python train.py --n_layer=15 --d_model=192 --n_head=9 --n_kv_head=1 --head_dim=32 --d_mlp=768 --vocab_size=512 --activation="quick_gelu" --norm="layernorm" --norm_place="pre" --norm_eps=1e-06 --positions="rope" --rope_base=10000.0 --rope_fraction=0.5 --qk_norm=false --attn_scale=0.177 --bias="all" --tie_embeddings=false --parallel_block=true --init="normal" --init_std_qkv=0.029 --init_std_o=0.00433 --init_std_up=0.029 --init_std_down=0.00265 --optimizer="adamw" --lr=0.00228 --lr_mult_qkv=0.7 --beta1=0.95 --beta2=0.98 --lr_head=0.00699 --grad_clip=0.5 --warmup_steps=243 --schedule="wsd" --decay_fraction=1.0 --decay_shape="linear" --final_lr_fraction=0.05 --batch_tokens=32768 --seq_len=256 --doc_mask=true --train_tokens=125200000 --steps=3821 --dataset="wikipedia_en"
MLP neurons of a small language model. Each row is named by its layer, matrix (up: input weights) and neuron, and shows model dimensions 32-127. Each number is 500 + 25 x the weight over its row's rms, rounded and kept within 0 to 999. Numbers have three digits each.
After each neuron's rows, "fires after" lists the tokens most often just before its 100 highest values on Wikipedia text that the model never trained on.

L5.up495:448475460506459503510501529548515492509468455487513510495495500505497457475520499493527539494487469530510539487513495501529527543446556442497541490494497494542468486499491532533513451491467492485483509492517494506500525498508480504521527449516537515505541515479506544509512492511491493517
fires after: "ic", " is", "\n", ")", " an"

L10.up193:484509517456445489506476514503498523479518516505534482471486535492488524492501491494541502535490490501507536511524447506512490500526502499477508465523499527484509484524499518520522478476480487478498472493522526532510523442476482524521525517454498479478469477497514442485490501489518512498
fires after: " Ch", " K", " al", "e", " v", " J"

L10.up158:479471513541510471476506478471497527559507504513508446476530514480481436511512459526498522535442494527501506481467520474505517526474560501536505524464530518515510511510526513499494484454484529500546537505496479550511534473487497517495495489496483444491486489510527491476506522494498508519
fires after: " p", " H", " O", "as", "t", " h"

L3.up583:510454492511490515510471522514520470502529480456520514498431508451491460461488532493470521527473457485476508491476505506573532524508522413525542496488500520530482523541530523476506455494481472507448489518527501541478483476482506531531487477517539538491493477505478473504493474540528505493
fires after: "\n", "2", "-", "n", ",", "m"

L10.up273:523479506496449506490519514507510514492505467523512454519520480512532513462471460504532516481462485538496531496512491483522457527475534497513503486501513461522497502520502491487537519527480523536511532496498537536512492508528512516473485456517482511523495549493542480498547531493512500482
fires after: " l", " P", " p", "p", "g", "l"

L9.up710:471526518453485505478482510525504499512514502498482506509523502482453503491481471514501489525492485451510495488520454486495520465539527504489534510458495492472492510480552515511489484489493516446544504529476506454502487473519497493502477524462501502537527518522557473512484507497515516512
fires after: "i", "r", "u", ";", "il", "l"

L10.up177:469488501495432502471499504559520535486530475502497510526520491529475491508490514517495531478498468499480520479537504514499501487511467497455544498485493496492521488481489496523485510494483518491540508510492519505526520523478484469519508479465520459498483472502527498557503521478481478500
fires after: " b", "e", " n", "t", "il", "at"

L4.up643:499492514509495493507446519544537477507502488494514473493480494491512483462493505515528482501464456563524509481531476491516524547440490496480490502479509530502530524492479487497498458523496514475455494516492495539535502491514471453514502486496513459504508511468534499482521498491525495511
fires after: "s", "es", ",", "ies"

L3.up97:448495478513482505494460521526546523523480506449504483508469519488489450483500479526507485521488474544483482511480474508497533498498507493460518535494485508508502503511489535505501467488492461457477539509512506521502527444509457487494534486463537500492481500519546479470496493530476509539
fires after: "\n", ")", "-", ":"

L9.up352:472543539444467507524540507538471515548504454434503525463473489468504483457535479499505522471504502485468491497513473493512499491494512475519494505481455515469505471495526543501467501457481500463484478528532529520530524493511514506504485506486506488528510481522523480497481494480567520511
fires after: "l", " l", "if", " L", "u"

L10.up378:467500502482477518504515489530538509528509488530478512512519487538476480507473456476500518507531469494513524490531482460463497528481482496487498497484504470506465469489515479490490489506466492496519501476477525478505498520493520497545522478427497539516466512484481446500480499504512473524
fires after: " L", "il", "at", "p", "it", "in"

L4.up703:460485477494494490519466483510484486504485491499530517510493531514486489464516520512509545491482502525461567466485512503514517480502485500498519483525515486506541527485505505495504509471476541452468498484477472533525561474492478497536532516495490521529582510518509477508531449456522512523
fires after: " was", "ec", " n", "as", ")"

L12.up131:532490525496517453474477499547513531507430465471513498510430463519529518480510509493538488507493505488498472498473483482527479515528476496519506495460505513479509508493487495497522498501473492481477514493511496509490543420471504486478537512541485486492505505484494496572498522507519480505
fires after: "c", " b", " d", "an", "ou", " h"

L10.up582:469496467537461499460446496533507553534522486504508488467505495507476545496486499497483547528506524555456506500515512515467508515483536470539518498484466496497539446488499538505503473491467507514470524471506494459495527510507490560554490473471487488482456514474472520530526510497491499534
fires after: "em", " c", " C", " A", " l"

L3.up586:507449522515466503463492483518512516507522488508526516502476489497485458519495484476516530517512479537523501471490540490513491485425517478511522535506479525512514565562477477523501474482475494491461501531527466525476543516523463512522559513499520449506508493497523474502480488478567479555
fires after: "\n", "==", ".", "-"

L10.up677:477477507503515506498491523539487505494476518425508503496503523471502530486560495531494538465498511538498501483492475510480534486507498450504518501506467503517466497509486489515526472523515468472488501523467526517524488460502426472501468512445476444502524554458490515502483495479483492537
fires after: "or", " b", "if", " n", " N", " al"

L6.up597:478446488487483496486470491514479531478492496498525533463454518524455443470490515494484500508487487505462531506512500507500519490493508498488526521512484507516497525492473475534479463467500459513488513489497490534527527529498476498516514488530552531524512556511505512506499496509494441579
fires after: " was", "-", " is", "\n", " n", " as"

L10.up400:463498498478507443471497494529513528536529447524478505494497516514493459528481439467505525516488501515472528458490500472490486547509544500500436501455510521509490501505530509505514510497485516479467531502495529547542535502498468508483506517517528470483477476519539517491475505525476536502
fires after: " m", " M", "as", " H"

L9.up375:470524524448522530502502484522506472516468513451495532486535526499454437459521491540480483513458482487513497494521481528522492517513512487516540518468485489490525500488505483486534526488458485486495473533511508537486509469540501499500502489520525562503567508545532511517516474490509500533
fires after: "l", "r", "w", "h", "re"

L12.up741:479501481508510555496470523483484475498470511531487511486457526465487487504532470526542476546504528459470488504520471446527505479464493481539521533466455502512519492502481518525472495449484498448517499478513515470496515463491532492493465478442521517529491551504503524514495518468527480512
fires after: " l", "r", "l", "in", " L"

L12.up737:488535518513482477506500497525535511506477464491506473540527496519479484446518509493501499477459496514499544506502460485551502490502465462474490505470428509482484492519517532505531513517505491506498526455480521506491502447519516511478514506476584442497484510428513489495499456519516516540
fires after: " ", " o", " f", " O", "O"

L3.up240:477503512498489539484491514518526533535465485457537489469487500491486446496481495479535519478498485524484476490467484505525508493459519514455507503528491536494506537510497522507514481492499468496508526493539549500484513453510484540484493496463540500476483511493493509521486484455498480532
fires after: "-", " \"", "\n", " (", "===", "/"

L12.up147:501509490452485516487530450480515549523506513513589477514451534481465495499455513501521488479488527503473480441479499522498505475521504496478478506520480512482476515509475481488551552494494489499487502476456482521534534448527436496511501493472456514520479528494484492509499454463482483486
fires after: " al", "ou", "g", " g", "y"

L10.up604:462496499508505504500511541448497524526458516500482514456489516487483466471500469454514522545535466482505514509468494491510530522472501453524499510509503541549466522519529527517462491498501464479504540508458453510508509497495476472499517511498517476513507514529506486489494515501504497515
fires after: " E", " A", "f", " e", " O", " a"

L12.up251:494550532457505480478553454553503529476439537436496506489496510510481492496534477505536508521496507541519505475514464551514521482526490502516482500551502550519438483545468498501500516506477476507467488527516510502511482483476474474459505479502482495476491527526508463532518477496507432488
fires after: " b", " o", "il", "or", "y"

L9.up139:489481520543485479444480529488499522569465502472480479471459507486484460469513507466509509506503483484509476501486527508530493488470509430492505547464454527521518524506494524548496505458500490495506494475505534516485503502486487497462556526499476464540507510511485460503507513524501466552
fires after: " A", " a", "A", " b", "\n", " of"

L10.up355:490484529545497485490512494524471515511476481528482523476515494529479502478505503496540517513442491500505507500477515524470548538517535471449525496503468560499508486513490536520523531535494476480490523486493488517489515502531478489481500472470589462509452535457532514537494524475513498502
fires after: " o", " O", "O", "r"

L3.up230:503478480500455485497477475543480522529505446510493504524491500497492505484492490526524515537480489522466491524490539485525558512483503480482541506467466519475477504494527527499491454470472511506439493474562526497525517457489479560546526444485478481511470539478495505505512516495489473574
fires after: "\n", " the", " l", " d", " c"

L4.up189:495491487499501523530500524555557489532498502447499487537504507452468500458508490490492458499457505484503489476535510515524490521474504471490515477481489502528454489503476528512527471507483496505493519509515479507503536507526477468491462515528513520521500490502475491524485513497493444531
fires after: "=", " P", ".", "ic", " W"

L4.up281:517508530491510473476455465536509515557484509507541508489498514478503486495498531463487515533541514510496493528489524457500481523506443464468485510518505505518494500480488500527473501484499420477490516467478513486485560473489500513494544510474525483509496469533475506503483469512521488524
fires after: "-", " s", " his", "ir", "^", "'s"

L10.up220:462501482507523497504493504480516527496519485479537477498477520485521455473495461512497505535482497492494482514508458504495499484517501481498535482504518529503499464548508517527505497488497447478513476522482522537504540470539504479480528500468584512483452498542522465476492424506514481528
fires after: "l", " Ch", " al", " H", " h", " J"

L10.up507:463499514495481460447471494527504481495466474468540518504456481480512478496504493498502537529490506488473534476481515504517475465514495460506513478487562503477527481482479473460503482495477473505500482485495509493526561500537472493493531478504479483493499485491515459533494525490505532519
fires after: " h", " be", "ou", "av", "as"

L3.up226:499485545514443486485506512508487497525547483494510496488486507499448501458499483478523513491465508500492481484501514505498512511433491502501532493457453515522507528495531517482478466491492490501501507509541498507484531432506506539511497483516521484499519534465533480490492517484537461529
fires after: " re", " al", " c", " the", " b", "\n"

L12.up290:531509496512447430526531490506468508506501529485519491477480493498524533469506525483538532477466464501473514469563430517513478527458516503474508513513487483499499492482490507474505495492457505492483534500446509516526520536535482511508475498512495525506477519472487484527540508468520484502
fires after: " ", "g", "m", "in", "p", "ver"

L10.up571:513547511511530477510506547485518529486465518509518481508451536492502476467520495491466472515494482514524503493477517486492510479474512475498463511495486542523496503537460525553494470505454423527526526513509488504497497500503488497510525517505514519538492497508490480483500486508498488517
fires after: " C", " O", " F", " A", "F", " K"

L5.up20:507489491496516528467492552522489495514534442491524477476468529462498474481485503480534532496482484533478471487512539507556488526449500480490516483516503528528529566541486509477511482525494482515462484525538485540504499517510442522530491486530473444495474513491504534472526500503499507546
fires after: "s", "|", "es", "ers", "ts", " to"

L3.up307:450510485534479472485504492523467477509491477471548508531464537519486504472503524478487495482514467497462517480524500483515487539520522428481497503484550519557527515496536518478490487486484530493477505483534486589488490461479521532545470464502492501508461479522505478555504484427541490502
fires after: " ", " the", "2", "n"

L4.up282:489448482516487493517494486525502494520488489501516535525444507527503486468519529489480546526496477532461527493489477482493527501472514485484536479516490500551512498475494512501488481465503452488473523475511445515495508493586520506536512517501525516517493494497503468493502476483516502537
fires after: " is", " ", " was", ")"

L6.up24:488431502521488498474482479529528523471484468469529490454521511456512469475518521481510503484479472518502513511504510474527552550479468427496525541505496541499489527523527486508488495534473453511469496478506538528496559499508479477511478492505540467508502499477519475513482510521524524523
fires after: "==", "\n", "al", "e", "ly"

L5.up257:541498500507464488497473520517524506479520500490539473447494534473512488448506490478511496512450455524470524475493471482523517522499512458467496497512477502517559528531478490506517475530491465489472520508498524539530533505511472497476498503516517434511522503469513503507521478478519507514
fires after: "s", "es", " |", "ies"

L3.up133:474491499536511495467487530521533527491527445518454510468437520471500476492510548522539505493490486526487540475529531486511523489459509500466512465500476480541494494456527525544526483510487469505489517519519535502494500477455502529495492524447529493495467509494490476553503516508542484497
fires after: "-", " F", " t", " v", " ", "–"

L3.up326:494489512512485503466486510555536502517477492457496449478542483486510473453516495482508500506513492508487488496474495489512515523482509483471504522490485498513508537530518519513477478501468479507500546489497521487499539467525519514475495486490496473484448515493484495495491494531511516556
fires after: "\n", " al", "e"

L8.up745:508467502541462459464478530540530533523512491491521543475493506511512461501468515486550527474510487516488493495503514482490530545477529496447520468480507479520509468505483482517504441520489549494471541501534575502516459500484510500500524500442516510480535522510519514563506466500547522501
fires after: " B", " t", " F", " b", "/"

L9.up109:518531533501505510469519546546525548509554507487486437516522527476510520461530464493477501519468505493471517474508434492516510477521478476488464493422508542513507491492513525508498495475476484492533503491503492494485455486491511486543492521512525465489483500507531478475502475514510505476
fires after: " B", "il", " pl", "l", "n"

L4.up286:486466504478488525494495496480545477495454456467554462466514503480483465465506477502516517508507475503527485464481474471534502505501502463466500488534487534514493514529488502510497496487441459487496521495475536515482533485519514489497522480466504490519481495516500536512500507528515481510
fires after: "ed", "en", "d", "ated", "e"

L4.up294:490447494506470512490511479512472525501462503499532523450464484507464481477470523515508511507501513551500451524488496518533542548510476447463500494537486486491477493493445493491517496503497507492454524490523530522534521470468481521526488470491488489515515499441513475504530496504528492588
fires after: " h", " c", " the", "s", " was"